Weights of a small transformer language model: MLP 2048 SwiGLU.
MLP neurons of a small language model. Each row is named by its layer, matrix (gate and up: input weights; down: output weights) and neuron, and shows model dimensions 224-351. Each number is 200 + 30 x the weight over its row's rms, rounded and kept within 0 to 999. A neuron's up and down rows have the sign that makes its largest values positive.
After each neuron's rows, "fires before" lists the tokens most often just after its 100 highest values on Wikipedia text that the model never trained on; "fires after" lists the tokens most often just before its 100 highest values on Wikipedia text that the model never trained on.

L3.gate408,190,200,199,184,115,244,183,202,177,234,204,174,197,252,176,171,182,215,236,157,248,216,208,204,233,216,215,207,181,232,199,240,204,238,227,231,148,206,230,185,154,212,169,157,244,205,208,220,236,198,242,168,263,229,179,209,215,169,217,277,199,216,226,117,209,179,171,193,197,165,205,154,238,257,241,215,157,238,229,208,190,201,155,143,215,140,159,178,189,222,171,212,184,193,202,203,197,231,198,191,206,194,234,224,226,169,188,175,165,192,229,204,236,237,233,226,201,189,194,255,171,211,256,175,245,228,166,220
L3.up408,169,220,155,229,201,105,277,204,197,197,188,160,172,202,190,177,193,190,220,186,203,189,191,224,177,190,254,200,205,201,153,281,229,246,166,220,178,189,187,184,164,176,239,200,205,213,198,160,200,134,221,204,185,153,195,211,201,205,188,212,229,151,205,173,204,256,263,186,209,192,210,166,195,175,184,160,160,202,185,209,178,255,199,231,173,153,213,158,170,165,193,187,229,244,229,239,209,158,203,264,176,189,201,189,195,196,226,198,146,186,234,192,241,191,233,198,198,229,142,163,175,184,171,172,192,206,216,186
L3.down408,191,213,272,169,170,190,192,173,211,210,200,204,208,194,210,208,198,206,194,236,190,172,192,265,160,199,162,179,210,193,241,216,178,174,231,222,176,193,220,182,193,152,235,223,213,193,256,223,203,186,220,200,256,202,196,203,174,195,226,161,264,221,166,234,177,242,233,188,201,218,195,204,220,222,223,162,172,237,168,206,217,164,197,169,225,163,193,176,224,214,231,165,229,215,150,142,206,169,180,146,222,186,224,190,241,157,231,214,189,215,180,177,189,200,131,191,218,235,212,253,220,176,178,188,177,218,181,269
fires before: "1", "2", "0", "9", "6", "4"
fires after: "–", "0", "9", "7", " COVID"

L3.gate1750,185,256,243,214,188,202,222,225,214,219,240,217,246,168,246,188,226,178,238,172,199,231,227,167,168,187,243,173,189,203,247,228,170,186,239,231,177,210,208,175,133,191,184,201,205,186,170,237,237,227,243,165,222,226,143,173,183,191,223,186,141,224,199,182,238,205,180,196,198,304,154,189,166,178,185,177,191,178,205,187,164,194,237,200,154,157,152,158,177,185,220,176,170,208,197,217,251,193,234,232,183,223,222,216,241,202,237,180,181,190,192,171,191,193,230,190,178,262,236,243,220,173,223,166,217,225,179,223
L3.up1750,243,251,186,225,207,193,252,210,197,209,169,258,208,227,241,216,210,172,207,174,197,232,202,180,157,189,240,142,236,211,214,255,194,183,189,237,168,195,198,279,178,129,189,174,244,170,188,251,202,160,237,187,193,230,193,185,197,213,171,166,135,222,238,206,199,221,208,166,191,225,199,222,193,210,185,232,211,164,225,205,188,196,220,168,180,182,171,191,196,217,169,231,204,209,187,203,216,238,212,233,170,213,247,164,236,216,207,153,186,262,203,194,266,174,224,202,222,206,213,228,210,161,234,129,159,251,204,182
L3.down1750,255,182,182,218,179,171,186,165,159,232,195,264,199,196,207,234,216,181,157,154,200,267,234,146,205,151,245,224,202,209,192,243,247,198,240,242,197,244,218,202,183,186,278,178,149,121,184,218,219,198,186,157,219,216,171,188,196,211,270,159,200,191,230,226,177,224,176,204,199,227,257,181,212,218,215,230,228,149,213,155,212,202,175,204,256,180,200,273,228,211,178,216,231,228,230,137,158,217,186,190,226,254,176,209,209,176,214,167,208,181,226,201,213,226,197,204,217,206,217,177,187,170,240,197,191,239,176,170
fires before: "4", "3", "5", "6", "2"
fires after: "0", "9", " ", "–", "8"

L3.gate1868,232,187,205,192,225,166,203,153,189,266,275,196,203,226,205,249,220,266,233,181,171,215,179,192,176,249,197,217,213,147,201,255,271,226,150,195,223,222,192,203,268,204,248,223,215,199,203,176,232,173,243,220,202,181,198,217,176,196,160,203,127,227,158,225,180,252,188,179,243,178,182,207,193,231,198,202,159,131,191,267,191,181,180,188,164,234,219,220,192,128,237,239,249,266,176,200,169,179,264,165,176,209,230,169,203,190,177,172,168,207,232,181,187,230,150,221,222,219,241,213,229,204,162,173,181,190,238,244
L3.up1868,191,200,173,208,227,230,188,153,216,189,216,246,229,149,216,191,225,220,212,156,201,162,224,185,199,204,184,202,196,188,233,157,175,198,178,186,138,221,143,179,198,205,180,210,220,176,204,214,202,197,204,201,194,215,238,194,172,225,174,173,263,222,191,150,239,241,165,159,200,197,220,185,222,221,176,196,219,157,242,168,169,194,168,164,226,162,201,190,223,195,215,205,198,215,190,159,171,196,200,202,285,238,168,212,199,162,147,225,196,161,188,217,193,207,144,182,168,111,195,214,151,184,151,209,208,252,145,192
L3.down1868,183,148,229,184,187,160,193,224,245,205,150,209,173,219,180,172,245,220,189,218,180,191,177,168,236,251,188,215,195,187,164,203,212,199,219,215,168,190,235,207,209,170,216,183,167,247,206,212,215,206,223,200,193,250,182,198,176,225,179,212,282,189,214,195,233,241,246,174,152,252,228,181,214,220,203,223,223,167,189,192,234,229,203,201,216,238,245,222,217,218,218,177,192,173,214,196,171,192,170,174,229,185,237,193,244,173,188,215,176,215,215,185,190,178,125,212,175,237,194,212,137,230,209,199,210,212,199,213
fires before: "\n"
fires after: ".", "s", " career", " life", "Reception", "Geography"

L3.gate317,152,169,253,209,185,187,217,208,202,212,203,224,152,196,240,221,247,223,173,181,190,210,213,159,219,152,219,162,161,215,189,212,231,212,180,226,178,191,156,177,181,197,245,172,134,200,179,259,188,156,159,243,216,248,239,227,198,247,221,224,169,124,221,184,215,237,189,175,188,127,250,182,219,163,181,226,184,183,213,213,195,189,219,168,199,224,176,217,201,175,196,217,221,201,252,185,219,253,181,161,127,173,292,257,205,144,221,189,169,169,135,197,178,229,213,239,202,191,176,230,209,225,197,177,175,218,215,170
L3.up317,155,223,207,193,164,212,221,201,209,207,184,167,183,224,172,199,218,214,207,210,228,206,186,203,205,156,172,167,184,193,191,193,219,161,141,224,165,172,207,203,228,205,243,248,181,180,213,189,199,193,203,245,179,200,239,179,180,174,207,231,170,247,222,194,182,216,201,217,228,195,226,222,219,165,163,253,193,151,181,205,153,185,263,194,254,278,192,232,216,181,157,229,185,180,168,210,221,255,185,173,195,216,179,201,172,218,193,165,211,204,215,210,208,220,175,203,204,169,184,236,205,235,227,182,167,226,201,193
L3.down317,226,171,179,197,182,204,183,149,193,210,209,192,222,198,175,235,174,232,167,143,145,225,185,170,190,200,215,214,187,194,188,221,212,213,169,181,276,166,235,233,229,211,192,200,212,210,218,199,189,228,161,259,215,183,207,201,153,222,230,238,193,191,160,192,148,309,225,172,241,146,188,180,209,186,167,196,198,189,183,203,186,192,210,215,185,247,201,252,197,233,179,193,177,202,223,147,190,180,217,223,202,177,216,196,215,243,217,255,192,182,174,218,154,199,192,125,203,167,216,208,239,223,266,227,199,156,155,154
fires before: " |", ":", "ium"
fires after: " |", "|", "-", " ", " M"

L3.gate1075,166,179,207,182,239,210,267,188,213,219,212,183,188,222,198,242,233,175,183,234,283,235,208,251,213,225,201,192,202,181,197,248,174,166,168,191,183,223,209,206,254,201,195,185,213,193,180,192,217,204,246,193,151,167,199,198,188,205,163,250,177,131,234,204,186,241,150,185,219,178,198,194,182,192,208,203,163,177,175,200,217,256,207,194,160,196,232,164,213,235,168,183,203,184,172,154,177,214,214,217,176,151,263,213,252,164,169,207,241,141,239,213,197,195,217,221,214,207,222,247,220,216,197,203,186,191,208,166
L3.up1075,225,205,177,149,236,182,216,206,212,148,236,190,218,169,190,225,196,163,207,213,224,191,202,198,177,185,217,136,163,217,209,190,234,248,175,201,175,161,256,271,215,210,160,175,213,190,202,186,248,160,191,243,215,127,204,220,202,217,187,240,235,170,209,204,198,214,227,184,204,182,212,184,188,179,183,159,202,199,198,218,225,270,206,234,211,180,176,213,224,219,131,251,182,192,229,207,175,162,225,172,215,159,193,204,228,167,194,252,172,193,202,204,245,212,180,206,188,282,204,218,232,160,133,239,181,196,203,175
L3.down1075,255,198,183,180,264,202,201,204,248,195,212,205,218,222,250,259,167,198,183,219,249,228,161,257,201,255,189,203,184,169,203,181,207,165,212,209,180,228,190,255,235,242,233,171,170,157,185,169,238,233,269,183,178,170,148,135,202,172,180,229,189,242,226,219,203,187,181,207,176,198,198,108,226,259,225,182,201,188,176,196,206,208,153,168,190,223,240,195,159,258,199,188,161,239,191,219,158,217,148,253,170,207,240,217,155,160,263,154,239,159,209,210,168,164,292,204,221,188,268,165,200,174,216,151,178,191,142,200
fires before: "0", "9", "1", "2", "8"
fires after: " ", "2", " (", "1", ","

L3.gate1386,236,177,170,241,228,200,223,203,195,208,202,245,193,209,220,176,197,193,196,237,169,250,207,198,253,219,192,216,185,198,227,193,163,119,175,215,188,202,163,191,191,189,205,159,182,183,178,201,199,166,212,228,202,175,242,171,233,174,238,203,183,261,162,202,240,188,208,155,217,181,177,158,161,203,183,229,175,162,146,229,195,232,202,164,147,207,133,216,183,171,197,239,228,225,248,168,241,182,188,227,160,174,183,178,189,219,207,175,166,217,229,164,224,173,248,150,191,232,213,231,129,162,226,144,234,206,177,181
L3.up1386,216,231,187,199,211,158,180,171,206,145,225,263,202,205,219,109,212,193,187,233,156,176,144,187,211,189,204,218,219,186,228,172,241,190,206,189,155,187,189,208,189,179,210,205,217,233,223,186,219,241,233,183,194,162,249,230,231,158,238,248,143,251,180,182,174,229,174,166,194,201,145,183,216,213,191,243,195,192,167,169,196,249,229,188,208,245,200,216,258,223,186,294,203,252,192,239,266,189,195,181,161,189,220,156,243,174,190,226,229,254,220,213,198,239,203,158,263,175,178,225,170,188,238,222,217,223,222,190
L3.down1386,195,238,173,198,184,173,182,247,164,176,183,181,205,210,215,168,234,186,209,194,157,197,219,205,260,205,188,163,213,201,214,224,172,227,210,175,176,182,194,179,182,211,160,166,215,192,231,251,155,241,198,233,250,176,204,256,204,168,217,219,206,218,179,212,216,243,168,224,190,147,187,199,219,210,152,167,197,208,183,196,136,159,238,220,203,260,224,181,207,199,189,233,189,219,212,252,210,175,242,183,184,198,179,179,193,181,254,219,200,215,218,231,166,235,226,170,184,154,236,201,186,253,209,202,201,207,150,213
fires before: ",", "2", "1", "0", "3", "4"
fires after: " ", "1", "2", " over"

L3.gate1619,187,221,218,262,167,184,186,248,154,169,230,229,217,215,185,205,189,225,194,306,229,143,201,225,211,199,212,196,199,183,169,232,197,169,270,210,152,247,225,195,227,255,178,182,142,115,214,215,204,159,192,156,182,229,214,201,171,162,209,182,197,196,217,195,165,201,206,196,196,189,175,230,149,155,209,247,229,181,236,175,221,203,152,176,233,236,217,213,157,225,252,172,195,237,214,198,194,227,213,240,207,248,227,201,174,152,194,199,177,248,206,190,183,224,248,225,262,207,213,223,226,208,190,199,179,199,192,201
L3.up1619,168,165,202,196,212,246,247,186,217,219,249,225,166,214,212,198,193,187,222,189,189,161,187,146,191,188,157,256,226,214,204,174,204,199,171,174,221,216,183,221,205,178,212,230,244,209,212,215,260,165,178,172,188,183,163,198,208,203,219,160,184,253,174,257,240,172,231,210,206,206,213,190,233,226,201,211,224,218,190,204,156,218,224,198,169,244,243,266,185,155,161,203,156,186,182,219,218,226,223,166,279,138,195,214,206,156,213,219,216,214,185,216,239,179,216,180,153,212,179,259,178,235,199,240,241,171,181,217
L3.down1619,192,190,122,203,235,222,172,176,189,251,164,240,202,177,198,198,244,188,205,207,185,272,210,208,193,165,187,272,163,272,194,211,168,223,181,195,172,162,197,216,200,180,166,256,198,224,174,242,174,237,127,195,191,203,204,221,186,174,229,202,241,174,181,217,207,140,164,221,168,181,92,171,239,243,193,258,223,141,156,213,149,206,201,250,121,171,176,210,245,225,177,212,193,224,180,204,202,172,225,239,229,173,222,171,206,230,231,242,213,207,192,193,227,215,165,178,188,211,169,219,164,225,182,216,172,149,204,176
fires before: "|", "\n", "2", ";"
fires after: " |", ";", " ", "---|---|---|---|", "0", "2"

L3.gate9,189,207,212,260,187,160,186,223,210,190,183,153,204,201,160,197,183,191,190,197,237,217,190,212,168,220,222,230,255,256,233,197,167,218,145,189,228,207,205,265,153,218,177,123,224,241,162,213,222,182,148,194,188,186,196,202,185,181,241,242,230,178,226,172,173,175,211,193,196,220,202,179,211,250,214,139,162,171,188,207,241,171,231,192,222,192,189,190,202,241,130,212,199,194,228,244,200,192,178,208,147,187,209,200,219,222,176,144,227,219,186,220,193,222,190,181,152,233,194,239,264,147,194,224,220,127,172,199
L3.up9,164,233,194,220,201,213,195,222,231,187,162,235,181,201,199,185,217,168,187,241,182,186,148,195,228,189,204,178,225,165,238,217,208,165,230,171,215,172,157,168,123,181,205,219,164,190,245,174,236,189,189,181,213,240,229,175,202,208,185,226,245,171,175,138,219,215,158,227,175,211,148,201,154,158,245,190,170,229,206,197,199,191,162,140,220,241,219,196,142,212,190,139,164,236,169,208,136,285,249,153,216,159,263,165,194,185,181,265,213,140,176,233,271,188,192,228,212,204,203,183,224,228,202,203,198,209,202,175
L3.down9,208,174,143,231,200,209,208,243,163,210,171,217,199,153,170,173,179,185,174,198,221,196,187,216,176,176,221,201,267,175,148,184,228,187,197,160,201,209,271,174,250,191,152,220,201,165,236,187,182,185,214,250,211,180,220,187,192,192,222,229,190,175,219,201,174,197,149,173,185,235,205,129,166,221,196,263,215,236,167,223,227,197,174,185,246,157,166,182,213,220,228,192,194,201,254,230,217,209,213,176,196,166,174,217,211,220,227,163,242,204,203,185,188,249,130,185,234,217,189,184,245,171,214,212,209,198,158,179
fires before: "3", "2", "1", "0", "7", "6"
fires after: "0", "9", "2", "1"

L3.gate971,201,218,219,199,238,214,256,205,202,199,187,185,131,205,209,224,229,190,224,219,222,218,161,223,159,204,224,154,192,269,215,242,205,163,195,273,155,153,163,205,184,211,227,168,168,164,177,172,254,195,183,192,259,280,193,126,181,202,211,218,183,243,160,184,231,225,268,238,271,207,166,192,209,203,152,230,203,187,151,168,242,219,177,213,195,184,252,193,227,222,194,216,215,186,238,244,194,245,192,191,187,199,195,206,218,141,235,207,179,158,169,204,203,201,188,239,190,171,215,176,195,220,211,242,171,225,271,119
L3.up971,198,230,229,166,240,219,149,219,246,191,210,264,228,249,174,196,198,218,176,210,257,173,224,264,180,207,176,213,215,225,175,232,207,196,164,232,229,142,131,161,215,205,204,228,182,164,202,187,197,166,224,225,263,179,176,182,170,127,202,231,250,176,248,209,192,169,196,245,143,250,179,160,173,208,244,172,239,150,248,177,216,250,232,194,192,199,147,126,194,223,180,202,196,172,237,189,205,222,205,209,176,219,199,163,179,223,212,220,228,184,206,167,181,261,205,128,205,162,221,154,235,174,195,196,203,220,190,195
L3.down971,145,178,236,152,253,173,241,174,171,177,193,183,225,232,149,153,245,215,202,235,242,237,217,171,147,184,178,210,171,195,162,249,211,228,220,254,225,161,236,204,290,208,262,183,201,183,195,199,236,200,248,197,212,216,211,184,165,216,161,207,221,206,224,249,215,171,159,184,219,160,237,227,137,179,185,243,180,130,170,196,196,190,227,197,134,220,251,232,264,232,212,211,227,221,200,225,211,201,176,209,216,213,206,207,192,158,167,196,181,175,206,168,194,217,204,173,239,177,168,197,225,155,165,145,187,202,194,207
fires before: " |", "1", " ", "0", "2", "4"
fires after: " ", " |", "–", "1", "3"

L3.gate1894,206,202,249,254,211,223,151,181,219,239,186,218,184,191,215,196,239,207,175,169,233,209,196,217,205,205,171,204,208,182,217,225,243,182,206,215,220,172,180,201,213,250,186,167,137,247,261,224,175,220,223,180,225,234,215,182,163,235,162,195,216,233,185,207,197,176,187,206,188,195,175,190,208,154,176,214,207,226,195,194,174,155,227,167,200,204,171,219,203,240,234,212,203,164,190,172,157,202,235,234,217,155,251,188,177,241,179,228,177,241,200,182,174,234,148,199,186,236,197,231,244,167,201,197,184,228,194,174
L3.up1894,176,229,228,203,189,124,227,161,198,245,187,233,210,221,156,241,200,198,195,195,256,202,195,237,185,213,213,185,217,189,209,186,191,227,220,240,132,181,185,251,192,220,224,177,182,161,174,192,200,196,249,188,200,185,212,257,190,254,182,212,224,190,203,247,216,215,198,166,178,205,214,191,200,158,162,204,197,202,244,265,212,226,209,142,196,180,215,195,223,183,186,114,224,204,163,202,203,223,178,225,175,185,215,206,196,167,203,201,158,198,171,252,207,183,122,204,217,217,222,205,166,199,142,185,224,205,184,171
L3.down1894,168,153,183,187,218,117,207,146,218,222,196,174,205,161,232,163,211,209,233,206,211,190,179,180,200,170,199,219,204,147,146,197,201,142,191,237,194,235,210,228,201,188,180,185,142,176,215,207,205,184,172,193,195,207,167,177,159,262,195,253,165,170,232,205,207,179,211,179,218,205,256,143,202,174,233,183,155,229,271,196,242,219,170,190,203,210,209,157,225,196,203,199,234,178,149,161,205,174,158,249,191,194,199,211,208,167,145,245,165,186,237,216,194,200,178,226,208,159,252,162,183,178,132,198,121,201,162,190
fires before: "\n", "0", "1", "2", "5", "8"
fires after: "0", "9", "2", "s", " life", " career"

L3.gate272,201,231,151,209,216,175,240,325,167,147,175,168,158,211,232,214,181,196,208,221,204,213,212,200,179,247,237,175,222,266,154,223,184,198,182,223,202,180,203,212,195,218,173,175,245,215,233,175,193,217,213,221,194,242,183,222,267,186,223,135,228,250,183,192,169,245,243,184,206,221,151,199,162,202,239,195,219,204,204,190,224,212,191,168,177,162,222,262,226,209,235,175,189,182,180,206,245,222,169,171,211,250,216,189,179,243,170,212,199,213,228,203,213,207,193,185,175,193,204,152,201,180,173,177,212,220,158,178
L3.up272,189,218,196,243,204,189,244,204,190,225,210,95,190,182,200,204,198,212,162,202,179,176,181,213,178,221,243,192,223,271,192,219,178,184,214,146,219,166,214,175,163,226,203,163,190,237,189,149,234,188,206,195,203,271,139,202,222,199,214,152,143,209,195,211,208,229,169,192,189,233,129,246,157,187,203,176,198,209,218,168,230,224,195,169,213,138,220,212,210,203,225,160,175,229,173,213,183,271,195,173,215,240,245,215,133,182,219,180,203,191,209,173,241,218,176,191,187,187,229,223,197,189,178,165,155,193,177,221
L3.down272,185,225,174,213,174,149,261,194,153,136,169,208,203,201,209,221,200,184,201,236,182,200,217,177,213,246,230,198,200,213,197,207,196,193,249,224,197,219,224,193,208,203,207,223,160,187,204,199,172,208,239,220,203,187,242,233,214,210,263,224,173,228,215,189,193,159,154,189,227,245,147,224,185,206,193,173,230,200,219,179,221,207,134,219,244,206,197,197,253,154,192,206,174,248,176,174,198,229,164,220,188,261,233,189,152,212,182,161,214,220,249,212,188,159,206,175,199,238,212,181,204,164,191,181,199,197,223,199
fires before: "6", "7", "1", "9", "8", "5"
fires after: "9", "1", "–", "0", " ", " ("

L3.gate1796,174,148,252,161,249,192,185,161,200,185,209,189,192,208,188,254,282,212,205,223,218,199,178,192,240,262,214,233,237,220,183,183,170,206,224,191,216,244,245,239,221,217,219,184,180,134,217,252,191,162,196,237,219,151,232,141,187,196,211,229,235,187,105,202,217,180,166,165,186,197,186,183,164,183,176,180,242,198,189,213,207,204,210,251,279,200,237,269,229,198,134,198,186,254,180,224,197,190,225,196,227,191,212,193,165,134,153,179,227,251,244,175,196,232,260,197,142,198,163,231,146,196,202,209,197,210,243,185
L3.up1796,305,184,192,194,191,146,246,153,232,205,245,207,182,176,222,187,236,205,179,236,200,250,211,181,211,232,176,173,241,212,171,215,201,158,163,185,208,225,158,164,220,231,285,222,190,202,212,136,200,158,245,163,213,176,136,157,177,231,149,196,215,188,160,206,161,142,175,207,186,177,164,185,208,208,221,132,203,181,218,181,139,127,182,250,181,127,201,231,169,227,197,275,218,242,250,180,172,171,125,239,201,203,129,134,198,280,159,210,195,232,177,224,182,204,160,177,226,148,193,189,213,209,230,245,221,194,211,171
L3.down1796,252,227,173,204,213,231,180,243,203,235,176,177,128,179,249,172,213,163,152,244,124,174,200,198,193,161,146,210,185,132,204,235,162,158,174,205,213,228,185,215,217,248,221,200,173,202,217,180,183,149,224,229,137,189,188,211,157,199,171,240,167,233,193,196,202,153,169,255,166,232,203,225,221,201,209,213,183,149,246,195,162,185,245,171,193,166,260,225,185,226,153,233,191,240,176,163,214,183,141,165,181,227,165,177,135,188,129,210,221,193,191,259,252,233,204,171,211,195,185,201,173,221,257,217,233,161,170,237
fires before: "0", "9", "2", "d", "ation"
fires after: " ", "0", "2", " P", "ca"

L3.gate1351,251,218,115,240,220,204,202,197,234,167,237,188,175,230,173,221,174,191,236,215,171,218,184,232,193,248,234,139,172,182,174,232,207,216,218,195,199,208,212,204,156,205,204,135,217,167,237,224,169,161,237,183,193,182,206,281,275,177,148,209,191,215,210,213,199,185,147,171,198,174,226,192,192,239,221,225,212,229,182,166,244,184,213,211,209,173,218,170,206,235,185,149,179,169,110,187,164,275,199,184,247,220,174,242,210,187,215,217,229,189,195,158,166,214,209,190,198,247,188,209,199,132,202,175,233,163,151,207
L3.up1351,213,214,198,197,198,218,191,171,204,184,179,238,173,206,236,198,243,192,228,220,175,243,264,194,211,195,199,190,193,200,211,242,262,177,215,192,216,235,204,190,217,193,177,165,189,199,149,189,244,146,239,163,190,163,157,162,243,225,198,174,261,155,182,217,199,222,210,148,144,239,193,208,267,183,214,218,183,184,172,200,206,196,223,196,165,157,230,236,189,256,188,158,214,181,127,220,121,194,176,217,224,215,198,200,215,197,213,171,196,176,185,214,236,193,189,225,171,206,201,172,215,195,183,165,213,204,177,203
L3.down1351,196,210,182,235,155,240,179,219,174,226,211,218,169,182,176,169,217,218,137,134,241,184,219,183,225,203,214,192,222,247,243,256,215,182,249,197,203,179,233,210,193,210,174,197,218,163,201,160,211,165,203,220,204,245,237,211,179,188,173,142,185,196,191,222,195,242,206,158,215,210,211,230,204,177,220,233,159,246,200,197,175,230,210,199,200,196,193,228,176,167,165,176,255,223,241,213,214,190,196,180,190,264,191,224,213,186,191,157,162,209,207,231,152,201,173,190,198,193,166,183,166,205,153,188,200,190,225,233
fires before: "6", "2", "7", "5", "8"
fires after: "9", "–", "0", " In"

L3.gate536,197,227,227,221,199,196,208,210,195,206,182,237,258,210,192,232,201,234,223,180,200,186,181,209,131,213,167,168,224,197,249,194,163,220,187,234,252,183,170,189,197,223,211,226,206,188,235,224,225,155,216,238,206,163,217,199,246,163,178,201,220,209,124,188,182,174,162,221,191,126,179,211,189,238,180,200,225,217,190,205,197,212,230,216,229,218,156,196,152,219,153,173,214,268,161,164,218,166,197,208,224,172,192,238,187,172,248,239,270,187,252,194,259,171,193,181,163,184,166,241,184,151,179,219,200,169,160,172
L3.up536,178,147,238,224,200,174,226,204,181,154,200,165,168,240,213,260,194,220,223,161,188,192,171,235,168,215,190,227,178,203,215,181,225,206,197,196,224,253,180,152,162,244,214,161,153,196,190,144,252,177,191,219,205,256,170,168,225,166,161,240,187,182,151,202,229,223,170,196,199,186,159,240,182,249,186,211,188,187,232,193,168,197,220,204,259,168,186,261,203,171,191,147,186,188,215,166,182,224,206,232,202,241,198,197,204,210,183,267,190,244,227,123,195,207,205,179,193,194,198,246,187,233,218,202,149,188,230,233
L3.down536,158,202,246,174,214,167,255,233,225,199,238,191,231,194,234,186,195,234,164,112,201,179,208,182,180,174,202,195,243,223,157,197,279,149,194,203,203,258,264,236,212,210,236,163,197,170,225,220,225,140,181,229,247,223,200,169,246,188,165,212,184,158,210,167,226,187,184,176,212,214,223,191,201,222,225,212,231,183,182,189,169,219,250,192,211,157,248,280,218,155,184,231,234,179,176,183,192,170,222,259,135,168,220,205,179,211,191,250,207,201,193,117,168,180,192,235,194,185,172,166,185,175,179,243,197,174,154,196
fires before: "2", "1", "0", "5", "4", "9"
fires after: "′", ":", " ", "°", " /"

L3.gate1033,226,147,196,177,156,271,180,206,224,169,226,174,168,219,188,234,233,209,217,213,195,172,205,77,239,167,209,216,176,206,163,236,211,114,218,148,184,176,164,183,145,188,194,151,211,158,248,159,206,193,168,180,235,201,235,203,207,204,199,180,229,236,208,188,182,179,228,204,203,197,224,227,193,254,200,127,226,194,207,227,199,217,200,206,193,199,183,162,222,218,171,261,193,245,189,189,229,184,240,229,198,221,180,232,204,249,176,216,161,196,246,237,192,155,212,210,135,207,204,178,187,200,207,204,213,231,190,205
L3.up1033,239,200,176,221,144,197,195,162,186,226,198,203,224,213,188,221,165,190,245,191,205,186,155,200,200,197,207,164,159,229,200,230,236,167,197,259,136,194,235,183,226,207,166,181,223,126,145,187,288,198,185,202,205,266,208,242,161,239,185,195,260,206,163,201,152,186,225,172,191,218,233,213,266,211,214,203,181,193,234,168,183,192,146,210,198,183,241,178,264,158,257,105,210,193,213,176,207,206,185,215,207,225,196,207,174,187,255,220,182,226,201,202,194,254,220,226,189,200,210,166,173,199,238,212,230,172,247,230
L3.down1033,219,249,181,215,233,223,227,200,191,192,179,180,213,171,233,201,180,152,181,190,220,221,187,220,250,247,231,229,161,198,238,246,199,166,213,212,197,158,215,157,210,190,163,295,143,230,105,197,185,183,231,242,194,207,198,262,211,209,194,194,212,172,222,250,257,153,163,242,195,210,166,194,212,178,182,242,162,217,184,163,179,169,191,171,201,173,201,174,139,186,228,153,226,189,215,238,216,238,188,151,204,216,201,190,171,209,232,215,184,192,226,178,197,255,143,212,232,205,236,197,198,204,161,197,235,183,214,198
fires before: ",", " the", " he", " they", " it", "."
fires after: "0", ",", "9", "6", " War", "1"

L3.gate1769,248,241,209,194,155,218,227,182,209,210,231,188,160,251,227,248,159,189,168,197,190,225,168,158,205,200,222,167,183,159,187,261,159,239,240,210,189,215,226,177,218,301,226,175,194,165,211,227,174,198,235,200,234,218,201,221,231,208,225,208,239,182,181,185,146,175,271,252,177,219,222,201,216,164,190,241,212,205,201,173,165,225,208,245,202,176,178,253,213,228,193,186,228,204,145,201,161,223,201,215,240,239,171,201,166,222,171,181,225,139,211,203,262,255,175,218,253,225,139,120,131,173,175,189,246,194,223,238
L3.up1769,198,191,246,159,193,243,217,169,141,216,231,213,179,171,199,204,200,242,198,159,133,190,229,207,152,194,189,199,171,180,202,198,182,194,211,207,205,184,211,192,275,169,178,151,198,182,217,244,216,173,170,217,180,222,224,206,252,202,227,223,221,206,167,202,162,246,202,197,214,230,207,212,141,166,194,221,201,187,181,146,187,173,228,193,228,233,183,211,204,240,209,140,227,195,190,184,199,252,191,207,207,214,157,192,204,231,192,195,165,193,240,172,231,212,187,222,224,229,159,121,178,210,107,224,184,231,183,223
L3.down1769,203,182,196,159,209,205,156,172,179,222,197,181,199,213,250,213,192,190,232,207,215,193,189,202,215,160,186,177,179,149,233,214,168,175,181,239,213,130,209,174,217,229,187,207,219,187,166,233,152,277,175,256,251,142,184,189,145,182,238,136,255,241,239,198,169,176,148,168,173,273,207,147,230,215,149,207,189,242,242,157,212,194,188,234,208,200,195,192,192,186,215,149,215,163,213,178,233,203,208,230,198,226,201,184,202,250,168,195,197,152,188,194,210,235,223,205,217,202,203,203,238,237,223,237,147,199,212,127
fires before: "\n"
fires after: " =", "s", " career", " life"